Part of a small language model's weights.
Size: width 192, 6 heads of 64, MLP 512 SwiGLU.
Architecture: rotary positions, attention and MLP in parallel.
MLP neurons of a small language model. Each row is named by its layer, matrix (gate and up: input weights) and neuron, and shows model dimensions 0-95. Each number is 500 + 50 x the weight over its row's rms, rounded and kept within 0 to 999. Numbers have three digits each. A neuron's up and down rows have the sign that makes its largest values positive.
A block is one neuron, or neurons of one layer that tend to fire together. Before each block is what it responds to, as a language model described it from the Wikipedia text at the highest values.

Mid-word continuation pieces. Word-piece endings that finish a word after an odd split, especially k in tas-k, mar-k, mas-k, and er in s-er-ies, min-er-al.
L5.gate164:437468472459548504583497572492540507451528504541473545487478515495441463488576385519559568423542452570451501466547465514534484463511577582447544506466483601561448447615498509443405460541463488520442563467514476489503520532442510555388472546524516466485462477565529515514520475412555470485
L5.up164:563535576483423554444496512475517588525523522461479516528512513527469434587533418468570518470496517537495442565459507493512541554514431540511441542421560523410445423461343430433510495443584528469473549574435530449400530555504521563533435477463400582469427413428515468456461413555481522493
L5.gate184:543473558482495591487463515417517421514457504450533520592596565564516452551578431510491549492459423490549446417429499547503502527507529412578565483494484373572568547450513475450460534562492527489618541512529569499531554472450490526506564544543479459539401606419518467503582509471508527516
L5.up184:401491347496554559455502461432485613578513525521462523508417524412479516500491448529605431489562533430513482361478526518366427515574487512459537509514488458529534452474572539462523557605566559584459523462489507519524509524518503527464519610563553451506557530441402433544503633485447576544
L5.gate222:525567390550639465474511485516584514515531517473520535449432494411509506587503512459430556505646460439544482539533501416579411506540536500529431505475471491475592461502469590434473412511488440553520448602533494547462487495434577481380511497438531503595460492507587482485550511390440507564
L5.up222:452430452524422502479471546528389556478476481618482482467475571499467495452507484483417482507470483522530483517562485436543468508531572472552530532573521499468564544553520431532451505536490433531588410512465547534549486547617568469384512509487521597445485525529554465493518489355522476509
L5.gate338:431508561514471466463402548460551527492535551558498482519450584449429520500514459550468594504512460520436557550510453409429484528546482575460463528459465491579531475524535567494481497523512442559486532598535527588548480430472437599438546519492540482557488421477458443580532488436448510439
L5.up338:547442618445534479493427519514483491578487489458528512481486522484441461469486401517498548560570551513440441506581598468551598477523419475352503486599421553574422539537463516570467460486448492433406460546490541502541514466613459532529484477566498532552477418386476496442565411438547476454

Quantifier word endings. Final pieces of split quantifier words and the "of" after numbers or "one", e.g. al-l, sever-al, am-ong, m-ost, one of, two of.
L9.gate67:386577594457505424487596566469531448432551492517536516462499486529495482472512545505508584591529533409425515491461550453484432505510503447526538467474445475441534491545588486539480523541524489529481457575451486496528543450527599457484462449480470434543527505513446450455565546500466500505
L9.up67:445431608515563494523560526481419426514545472414398426497460509505508460524461548498480438582517511490477553456410487420469435500441470406538532581541454509488575491543524469533462480523529504566484347486501506531552570462507584460541538421419519501435440458503420429508553484447495551505
L9.gate126:486545474523559505510495526440563516529562551501511525400532543549579486488421443535439467567496429488407594452554506498479476551450501489611494493528524479395455613469542490452562510438539545502428471530510462518523522525496556434498547363471580472471567523468502471478471390437400493487
L9.up126:454460491472501551553536562465461386452474573569436529431373506514580477478557493459508435495559475520493468430500504496381472439547519414542502519406477425450528480487508534473536527341486558473447556532588493509541504395626586550541440477534497502564563528430562559520513406514490401461

Mid-word fragments in split words. Short subword pieces in the middle of a word broken into odd fragments, such as ion in p-ion-eer, en in Fr-en-ch, on in m-on-ths.
L5.gate115:407430477592573519585527486449544483408518506413516459500474520528503492449462497500439481473506455528535471532556441454575549477500430489403470539569463519417467496490616481507574465494525553543561547548553492446526600424531433568508480544496592418527522452539486528463551527445452503444
L5.up115:384494531490512521544477567515487521499487502405490471502437543470563522486421502424507536523525487564577532482580457542523481386373496474454491504528491600439575504556510580497561508472506533448506467496499390495577514519492512504497438578467587436552592495491506551483541422466485432429
L5.gate314:501476419585469526492547553472446504406465480500402452512494498382511497513504532470361508514473569492428576498581463511388500547522597461562509527534473451489504465518423476531489455476477457475550566466550490481541408537389470449399489466483482454530497474544485517519549474517522474574
L5.up314:409414474533514447497455562401466520559445615466599473581454551492475498483433484502435486484502498505468497420556525542517533544460503561450573444470529513485571516518601503591478415476534440570498453492523579548539433454532513456548454497574463589483536500440565490538478508544538484553
L5.gate316:474510505579478494438528538380452495468474459471569490548467498498479493471428592503521509516584525497571461440453518622519480489502589525466450483404509461459506440478562521530481465507480612402508496494517524506478517515495419509468515573505525541420429429567432499504497528510537462474
L5.up316:506529466503503497441518441437489497559477500483496430562468522445467534538421497482516519550510471447556497485502395616444508444485532464487561581442500478461554508520574476528492415489476505501514471448510503525533531470460469560516508508544497434468530494536509503542559591441411473540
L5.gate408:544501510574517484481408555541428504465441566461576554485454578484515443441439507545580508500536437535517543491461502529558487551514531487460500579531481478558553521496484432479552411473501556541605394481460461526572466497427494511559558541510568456481579451434463463469538540468560465444
L5.up408:538482419557465413489505492438526440437504543537590433478565473478507560445517543468486508556518516610498476485394477579489439552497431479467599514621479470408619629486559511535569517462486524370503548552476577483546527498470478516526553569539496538483512498509525383560521467448578509452

Subject pronouns it/he. Subject pronouns "it" or "he" opening a clause, often after when, though or sentence-initial I (when it was purchased, It was), plus "he" word-starts (helps, head) and blank lines before headings.
L5.gate294:560463432490464459517532566504464364503583512483544573589463516522487499504579470509421527612524468487468504477515510567511545550508516582494495478476461542606519507550502436548507437471512487584505452472527573532525489446412539458587580656497541586484503481593505399526482561511537464498
L5.up294:478537485475442366539548577482562468499532492438533475485531493577486521535564487554579509495510464503500490478526425521573469502518544468509485600513531621473488409557474422542449555499642462528528516382445561520551562517387511417448486496432473472516486453522463452443500508464467494542
L5.gate306:413469522431506545560534578499570509536493471393459377467554538525471492346520387466491521428523453524488484468539508507411520488460522523493443471523549540484471445526520495463447518469498497550464437614500426502478542423519597403532545445432486522489503505493395455467535526484558480495
L5.up306:543436460462510552473511507542597482580473517537529436551455558467531555491392451449519489437497513514487518487483429452515468496522535421537432493481511529574551474557393485470462493492411500479515515519359531483511459441521504560472516526473466422455455415569423511467441507479501447515
L5.gate392:509486455480463499391489516475567483487510440475519483600504463509548453486494486420549472498594469543505459552466547510488520459517511459520411531449570499462499561639435430465539485508528471492513470586471596554392528450523429543515420484553409470481496400510573563426480586448584500532
L5.up392:517634457556542494416433538448519475533445412505528523466592476454531441449464512481462468549505544492417454558533474493510490471614451443491549563552524489449561571538448547454573396550483457509457531465584525549447461478474597513478533547508466485466478470537503493461527492459420514471
L5.gate481:494490526462515567527542557500558555449515490532505484536572548475451531490505453459524594472524484448423506492453465479426468577465511514486491477517398477465464401415437552380535537413475533469613464572459420451570491461550570475517536417588478467506505554454393504523456521594395465560
L5.up481:518525481504471613490443506527519527404562601412540531451573525447570526403557527562611556533528492444515437479530434526497503465491510515479496510513495538435641548570578501538458504460423513437553508481521538544518388500537533533526444484540496570437482484525534463438502539492512478498

Word-completing final pieces. Last fragment that completes a word split into pieces, mostly first names in lists or tables, e.g. Frederic|k, Donal|d, Lab|el, compan|y.
L9.gate48:425583495535467385511549465434559520443478465511489467514551498467456423500536561461530461394489459513529505487496477573461534534511418412476452561389422474588522522514561548514551454485422442557450439490472466592508475481477498494495468497398481490478497555491538490616467535535496465487
L9.up48:469520416445523409462415483474504547525455476452452527549584580515535497477567379503570549471411498560481572502456506470481564520451513581494507544356425530526536555500552510514470462475504489535416392555497599472447482586519467406558404487481561451532528464537605449488517463554539464579
L9.gate233:488529468540501565547503476517478483469434498460515523453429571501507426518535483545519497608567474515386454506540399561592510516517514496550500508480484509574542521561589523490471509578479466532457425589489501506488528426536515527587417510529394427499488441476503497547461550478660383565
L9.up233:483522556464489535558459510494533480433565522497488530583516568495485428497421466475448478457391363508434507448590433566504449464370498462499505550553494458609487547493498463533437551479523476461539428494435501421431452525543609491482479533465508520436513543549448519429540462437482527574

Mid-word continuation pieces. Word-piece tokens that finish a split word, strongest on the y closing any (an-y) and on ew/en in new and renewed, also the used inside then, these, there.
L7.gate57:400565503511478557502516551415486493525554434458506583443459561537546535498587509438562452525454455492501522476538501478602586486478486523451429560514498563395575540486472522501482525526479524541473523562521480533527522572580553445449545455367491544486495443454516584495508533441532490639
L7.up57:521516543519510427549509510529480578525533603500425482374442457553494476535535489644509505398432592580444460450552486469472471597550484534503547512547436568494481581518470428521490464529536535555493546457450467434524535519455401490497395501426475603471556517583459494480517483480450513565
L7.gate161:448422507457552659485487502478514505518468471558493446418501507583558544509499545533514476496465471409477498635578324530482473481536512485585472514462470463494505405497557531465515395402533470473569530485472526563484418544512486450423551584468538441465491587482482539479452466425587460485
L7.up161:430490501479514577474499657459534518531499511493527534421539504584590503496444535502454483529433456498396598547523476548458483474486527479491488521526484497517517396407540454488371460442506556533489534522521527462480474591537488506542557518453530494568436499481508489485441385492611448522
L7.gate192:375490530380471501461515494549479555536480449437486354503479610579447466462599531468478499529518567497465473550540467594542518559513449441575410474492512567393404528467594489591503500353534529480532485414504459568517583510523517456501437465426545479525522489485478519488560423513484490565
L7.up192:527487480488531514507496631448546540533588542466488475493548488493582402599486505432430493497508545450571600507456473495470417490505480542537487410484445539519522408524422551590513480557497520445589599504529555408457496437480563533495492497522561456399531528447559458511512588397435525490
L7.gate243:571537551424448428535585467530446539414541466477414553484394496454580487448483487487541575585542425583548524488520431575485436392468512488519536501481493474445515525502491535500495480595487492518478523545552488438522556413502457576409532554419557507498532472467515478522463513450525561515
L7.up243:421536572475523499458479468507507493551629630467403555499489465528503525456485505531519470466525458456501530500523483477475545474470428506595537501534443501554513417493451539500494391501482441475582453544515438540430516462514442532486397571528445487564407523480586523472473503407454454541
L7.gate265:421483485477431509524547503562494475506471464488564426556519576553467371422536487586534453528511505491628441489507522618548509582517521449456478526568485482547482515485550499424527497519538537454443495536549569467546558516535494482466541422514509497500543463486503598538584562486452539578
L7.up265:469473504486475498560386546476529473446487518449510506384467519570579450503535411548533448510502498480481550551513496538459528465488461541430535551470417534433405552501425434418511555546512503543587469552526511571508463485499445544499418551567546553429499466562549484524494496500535496483
L7.gate376:459501503500461466558524491402438439411459520469491495482514425462432413520561611524372520490534477428524549521534558498416524518485607475496571533547590488490469551481407465445483544539509455569486594482528502543459520478504489487543488501546521544504567607477608469511511471496471450487
L7.up376:474575486408421436536501448484481475548535526587528472486564484482492518469492501483480484540558456572500542512498485538482554515501489443540471454480528510472524429461448522562522511459416418518481534516577532490493595549518469409478413459519467492500434565508475542512625568543491482512
L7.gate439:406454468516533606546553520423564500536490457464528458493479448503486501553499504523502512448496486470544455527496431451493487483497496492538498465470464470495536587438543399472435430372493581614532522632509499598553471521558555429529481435398490598543498550518427596532537455413521460513
L7.up439:465596496590507500523531576466422525571492577472529531468434508517458626517545488526427445420481561471511454481561497551467623432553485410414545435489485484466529532591533487441446470456464537452486523529456458535556449625517454578500484475530505481518433516505507499379515465502515529585
L7.gate466:450448560422491372466394525424419612520547475486575441555445491538534565533402567479528521422511563541481439454484464458511497510519460453477456524543474541439501447495523405497380499527514458416491543554503467431606413504519410568481471463512431459559458440464510575583504503539490569582
L7.up466:529484493597460517421467528523349497419454623550521492391532447565589441587449558579488434547495520495578492482515559461509558426468505508420472492447507501424434572474477569527493437419461510590536443522543495548511515568547481450401462572561577518422505530518499486433506488562465445462

Sentence-initial function-word fragments. The first piece of a function word opening a sentence, paragraph or clause, such as I of In/Its/If, ut of but, and The.
L5.gate155:471552444420514586534539559520517483518573449494519480586456594434409487518540500444377527478526532432516474424460469506564481405471471530630428489499447611523492554439486518488502453454490476581430541542519525572487536525549544439512447428431425448511507493375486521483493456476445496515
L5.up155:504474589527485481603569475527502498501435584429562558475448452490528546567543470486517518561585558593467557442507506462490494537506479514456448603511505436505547511414478539502486483443432450516409455527505521512578496454531518429491569545503457409464442501519352501518464471448522509561
L5.gate425:510507457518486605560429515465390454516434443445590466482499550494521485494446465447508522431520430457443558439533549410497465463474441584465507523458535520519499484479490544365478483367467447632498477546473430570615505567480605412593473482441482554494479532502497486509525567431508502473
L5.up425:474537561558472540460489536557456563528597471540528549551566579645438512520621547524428508514475435479496506504444527565472540468431509565502484538495508500514498428432523536497472460389535469509431550440442533531549483416534394486551568588456545449414564556446459531504430404487551590480
L5.gate430:462439408559504506485466572542509531536529506491463413494509470534432530568566474511490471479487539564461477492421560513453449526507551492531466491490485458505507502449503387442470451448519521434506469421499501583502525569578646469460467572456525469511481455474423467563446494528472439633
L5.up430:522562517511630522612528545463595529484539425444510480501455523565531548517473512524439530445444532538449467545463543418581554467518531525465470530473516568425557474493404495536509493500495464611483519530509400449569439494563465528572515566419463445572534506495477573507519474467496498434
L5.gate436:537435529519540479549488456523469447617493498409516456534466443519450559402475499459511474493450632538495461589467539554506472543468379676512465517506605412483512471485491475474499471488520431569493500511570612532519562570598485423416506554428455524453487599558478507430485539492522551476
L5.up436:547557466528512519527568495451600540558553397386440427422531448486497531437434412434502420484539562475498481458574498491601379509417506441516504528525559495523561559439509468455510507507558501581434539450539498526499496574439551426548446447463500503497392447473448569466430520456492535548

Mid-word completion fragments. Fragments that finish a word split by the tokenizer, above all "her" in brot-her, mot-her, ot-her, plus "k" pieces (Roddic-k, Pra-k-ash, Golden Key).
L7.gate72:440458562495525508550547428556491526509540524430531513486454530520542465399430534554443484526521457519564576489589474540492395588464610526553458490539383446483564633555417474469487509556516505468442551542463559567637495566493549487472498486506444438507525584510556462451520568483553462531
L7.up72:576542487462516521537542402618430469529465511519564502472506538402516412491458549424525607455450410487427539577566453488470534447425490525472456489566428471472507435533565461536497469460533548501407586580473555513538478468407444529477492458529450487463418505369390535581468504492475488469
L7.gate97:527488552436451453496467484469403500472502521424420613515582468479489516547526541503549509464488564505492511572445501491521442420526476502476468469412459456591499548443456558461463535446371533444523544469479423510562487547459444439473440414547520483478495408546579585436449534491461506526
L7.up97:559397508502495477557489482592503479474486501590583524544454503526488531516371436483412411493495442464503551499532504460542521536560488606542525552526437533456484476592412521422484449527466534471511443465506486476483505510508536347543456624423446464604496486506466519586473529491575431557
L7.gate120:621480466558475458532481486523449542437447501520413494528496584557508500555520338468563532530434538478487496594511506531435491465551459600458528509441522497554485476577509561422484530477551578470511454568405506530509579507464487498490461547428458534565467495509540508461515566531517463545
L7.up120:505467509478504415440504542460466519520441575486579533500432542569532548520509552442538479550482510492446593490445582416466483528485508551487494478548535539553589682464501468563507519512502492478440477505420561532563502621559570518548486436449614413533505518515497416529548471558501487585
L7.gate152:595540524541495485536476607551536552469537576400483511434480498480513489525518410490468534455545464606505499551543534443494433476517488612481454479510505510491454515523456570538419502513556552538445479472554466466525577575448545413561429491432541550563535496425477412474441556480508516555
L7.up152:515577425543467470583465529542568576463534528498512580425504579531477453484495512526485464507519537502607495583525541469488481539434533507509464472434405385466534544632533494461496597575534573518567527454489575500465473536394578549572453496498490489589562452492513449526459456581479536529
L7.gate174:522539521434593428502494649489435454464378513566534602662488504502543540482497564498477460490624445514605511496535527481473547486482420470420478456440437499495505426467524469520458347442520556523370489560473498480557565413527488569398461542484547465497435458461463477526517523474549462411
L7.up174:575544480499514455543532563403461512479500546495457499501503451425542517502542460471564530399528571446502500400537441380497574462519459575483470450497450620526508487494465453513454653537480458592476522536527554540568477419447432430408491536539595546578506458532516503580512506558535482488
L7.gate211:523517553495432472466508518514522495501499492533503486480542464451534511481493569463452526471525589450462488488491456532546520496505442573451457585409546532433554498524486391401506607432526471441465516509498497501520430526558500543473464480468503553489568537492453499493495537431495473484
L7.up211:470500519543472486417554572404451560559473454489510563448601491399451425461511512585545454586403474555406484465491506557503456520504500534505453588445553394516496637470512471546500485427460499431529521441488490476645508458481519504554466483445502505563567528564445442579485532525537495552
L7.gate302:576454571504487549539527565542460517501555502391424522604491543432504433538448568536451583581481462443497486575424430466584548476518475509458479586532469489446531507512506551377558599518535510522522519577476571608435518471501520509503559600572584490455436466451461513485493534479553542600
L7.up302:500492510461471478464487502439502441448450603458527510543514498508531518566395507561469510558522513492486552469444540549461485531434445521489472456488596477496488480519472537515519522431606492494532482454549574415518545525425450532515521517585412512519368380407418438565451532490583607494
L7.gate459:529506469406488497456490475484489502452448490627553504519464487503524511519556540491486544524562504524418442573462424514536445358567497492478507428403452561535475395655547518491493484456516481553538472407503526468458496540475510514468475521558455444493580533526552477541568540517535545595
L7.up459:608493515553563485545480602550469550495535430504467465503604509378505438575568445420531458522473452554508474523465512454515477505502519502419475495515536489474555476532470516556531393471372517488525454486528440494475499587450475418549501525470482475541555577537530501499510519556514460524

Mid-word fragments and paragraph breaks. Fires on short letter pieces inside split words, above all the "i" in Will-i-am or Will-i-ams (also Gur-u, pr-iv-ate), and on the second of two line breaks before a new paragraph or heading.
L7.gate78:448529556521452511483562596512464480574579493478490448525504599471484478533595423530477547513551543528517460511558458450527494565499555506531494524556605531579505532502432508443520454520502552516449555500486522580466489496508438334404483444413567516485483433520482514442554528486511511556
L7.up78:438575464445521491407450484439435480643485427528535429467475509495462500444547558501467506535429448429508468554550475486524428585531479471464383548454547458508511505480500483479513461501517528481482448509571524511453466420486578422585538525577443563550445478506509371537521478519444480508
L7.gate208:427440518540434429463463649479499479526486555475487535501493523394535481500411465523575493504419485544428516542455531557546446545561610473462486491467538439479542462494488510528484471570498477533428464521430647527527524428470423467436530546588488476549489537560479469550523517434493478530
L7.up208:512504579410553515521470474585542478485442525452487468446515529453516487483492525504533517600513498469547450577481464562623528560481599533475496503502409412603520438500542495449429449547478508554524475459448528509410598483388479516525548642516565468517439593451507484540483558580524492457
L7.gate275:610587425530525552565486533513446563492546487476521500519572443467494445464475531478403526490491559446476433476513547540478446528613424431500497451436498576610513562449502608517455557476453442435483552474510536446531510528451546428467506499438492545445596523480497538447540530401389434492
L7.up275:525438521461474519519493483459451566564559464553580573491557498502520511508574524455574524540424470522478532397447495537490493591579565475520505541569505507450538505445504556550472570508518527528514554586523601549568500415346468539559471545506492491488475479491512528525485523407496560430
L7.gate291:445485502413435446465558455513515557478514494513516478574528527509547551582507462521488502501463419494460498502568555565533500479439604531507400461526484515494530468405505492390419540446516475462534496495434529504551468524471394540445503501520493457429526533555555611529482514466420425479
L7.up291:519506508539468425538454491491550471466564521580480576490510487542487534517537511479509403573456432553564583468442524493531463560468513615457479477488539548567541541490476526395438512584471437503512488456545455503518540549563409498448633607459501499526574536463446568439465545530519542467
L7.gate294:555565481403606517533560502425492560551500481530527496454531412510460492444430516431512485447385524505414444591466549550547473510557573508543545461496486453495530553406517522511439386437531496568487467511505444455464429486427517491540628494508487590431521497430411558518470516464570542454
L7.up294:470402498521536473517460516454462550466481540461478522566538518456492467362571509531568517397436533441429535505467522580468526508491559571517449624500512481420582501451406583527413498496476445462548545551415558445490512424444459412589514481522559534511539541459476488550482523454444484483
L7.gate339:463504449505509525529538473439455523442500442542470522602543561565589478440553474509521522441496520488429412504489459477450464594457474479434433499517501494435507501478561481458515475576565509468494556561509422548485493494547485578553504562511542463474503544460385634477521618557522501540
L7.up339:508515434551487473517512512410585419482533471477453395587479529547509521440541575460426513473484498564475431540477614416518589538530516535534545538481508530479460464383469476502525429570447590475519479590402458557506506491490530487547584423541535490516526485494461471493542478515474419542
L7.gate411:420541511429507529544514432493510551592573477405489515546582611486558510441479509508495539509471596463546455568479443510573498521491493535531406480477539538541485537489569506485485484480577506544501469549506635465501544522498511450520434460492430427525514545518476506454555559520451481413
L7.up411:435491573482478506471617502523504563509523439515522485543469501395433538478522466442551475571481538509406423542447452577529565556561536493500529466550500515433504558593536471534571499432458403462462435524521467524485461496553500376537465395577466554463490542488393497492487466448547503507
L7.gate510:551554503465477452588475527511500621537410468607475484433577498464483505433506475499467442489512519503416519505478479621480535554533424431618561496604498558453403511486446516500532361440480525511517507479548536474535462458468491544598587538553528485473551509472514443539539420470479480452
L7.up510:511525508571544432491483598579564471583517338486498502399553486494434522525492540467553492487452519468469518486524502493465551480546455561536522553467512563452434538466488420507550455485418541612511536512488474462523403485484455595486564571393534538472496428434585458550568481482489485457

Paragraph-break blank lines. The second newline of a blank line ending a Wikipedia paragraph, before a new paragraph or heading (==Career==, The…); occasionally list colons.
L9.gate152:508520564526422543481569520497467479552534477579478549485448526513448418494516461584496438580588490525546539534553495531521525525517531515488479450395517502514502503546467487546523490415540548561524437574523536512507523511531713404503464533519527553378508484414547433490492528472489561404
L9.up152:499510396480551507475497468472443498519401523506467461495439638463449472519522439454509559598574474513549574578435540451508486570566495542456517418438479503567476525490536518470465465445454566587523442515536553538508517489513605418454446556490577468446527541500441514508463573461483531458
L9.gate434:571526438508467466547486499453550550586535444553554514409465573442461520535510447503411538597572479588525456503455521453520495485468598435497437538534446419394487407484450531452461445478586526631553510546463513507414503482556573392453525570495569438376564537539449521441481481475495456501
L9.up434:522566535500418508380474563482525480539519544556523499473565467409483472564527489519507458489501446532409514529516416534513447557563491471498442457495513467572486506570403460471493475466480550492489453577521420568573506483479483561520412498636499611463522479395476523486591550518524554481

Infobox breaks and fragments. Line breaks ending "- Field: value" infobox lines and "=" heading markers, plus mid-word pieces in split words like St|reet, rec|og|nize, bac|k.
L7.gate27:481458491439460458392582493544441424473547479573467439404513491489435526480493525559467459461524561529461521495416520485527504515517416504471497495534496510556436475422520556447559491532545479559472494523391454508505509541537495493447501536481505594518415493543541527477566434593359566487
L7.up27:454383549522487457452496563527482486501580495512501560426470563543527479502470534492447538477514463535512492503474489522504596469503515487499435462552393611548586547463416513497476395549493540523471430533435568455509532514521530515436495446562505542422444388511537451501479532516360555567
L7.gate39:491580453457575486507496504495581555605600470479531460487463519566545577539564459508561449559462457533599528492484479525600554499477473517378529438596541515485516520444615534530495497469490565547479465591519422476471606536557574541429497537536508454510523378415479537500476470541485551497
L7.up39:503391483432470497529532474496496583475439424508475562539515490553455470494504556511568523434517484535591539524528467504485535548499449549493469446530551524450509530512438501476534543446418518576434472540420504435598559496520405569461486537431434484455400465521477427518471536627476496485
L7.gate249:604563541523457410505548496428515429522529484500566474474444494523450560561478471471586512522488532533494485496534578443529492492475528524483466519498506493391428593471449479380513481488562481496428451487515533506475618494566447503457628540485522587409417528480540538394480530504428522492
L7.up249:500520450505611576506538511434542475451536512604512487480446486451475393594510512431506487453469490494484491451531506548455528458544528508495361403475565542624481520447538387454475501572440544530466490509560572555520459495500316616553500505536492496416407490523440536471464486548365556467
L7.gate316:501471521540432498448427497538403579419555457450590514480554447500483615423633439481445475593506490552593501454445455543637608469557461460560586452391583466516559455583554441466463517536562587537453464543508449479445522476579546525597467518553513494408498486493517513464516484453433508500
L7.up316:473473513451405437537520467369488564560550622579498507540562536491468464502524518560435438541474543468547531472529456540487520513533436467474501495486528493465462422409514583502477586567448568500503503464525509473487541456557483532519442532512429409519473501463553517477491490421444544540
L7.gate322:525430426509451545474563481497548497525480480510532458562435529532483567621435508557443400505501536545596542501467522421543540446545454544487493543567593511366453515486528546491411482428463480497523381395317501518501573524599577454526486625581473504501547519470517552518578557521554464522
L7.up322:525440520536514440446476583571491515610526519408567446492447560561432564461546523507472557577510488498491534477460455557475562520461542583544497515489522512479563478489512470615586496596546467398431484460470473541455617505465543515534518520534429425546561553511507428457604554413450426456
L7.gate329:542511471542451517415490472580571492586488444511522499513572542395539420606571599532506401498501442559464587430496530496448423539518498528562493500415465392530563411535410487518592487562471489479500453436458532496453451557487504596479480500502491550516556447434467566521552471583519464455
L7.up329:437483507527530523476480527458493455418507513388502474515564566489421507523475553475537496561442466450485584521478430504510441496397444452528521503533584533546474510548600486481508513471391549524393486506512505528523443499522569517581497497546595473407513413473476529424610570468480454457
L7.gate365:519539459458542457481475446473480490486429394497526506482499416506525546413482541450501534507630560494491580527534548599471491364438503484472517487430576475490482485446642554435455494458516442465454501524513581473490589539484467497543490523518465512424432484462538556488502447472537479443
L7.up365:590494470470463432517432543522597536406511467528534523467523485464493555428496476442432503521509521458435497581417485539525539463445421445490634460535536479493564534426557469407469587542502478449513547423506554587485546538461455434557477519462447458447426531551476543522384456467574477425
L7.gate503:554389444492532512596527531516494475500519443468518427474510478537466517402592459470456516509459483551522501528629426505468411442573525587474439464517521504452466434520449483510482467526555557506407556406559469528469524523501459490509528497554485496501526473532591551618561498491446458508
L7.up503:543465447515605546507486508549495561468554449388554474478497486446438513360514557485482464487481555572460438482438503478444418543474567469498565513565546499493460463457534455515425460533556449445501581455529576541436496583577482522456475459469478516364517437468575511495474460543467505492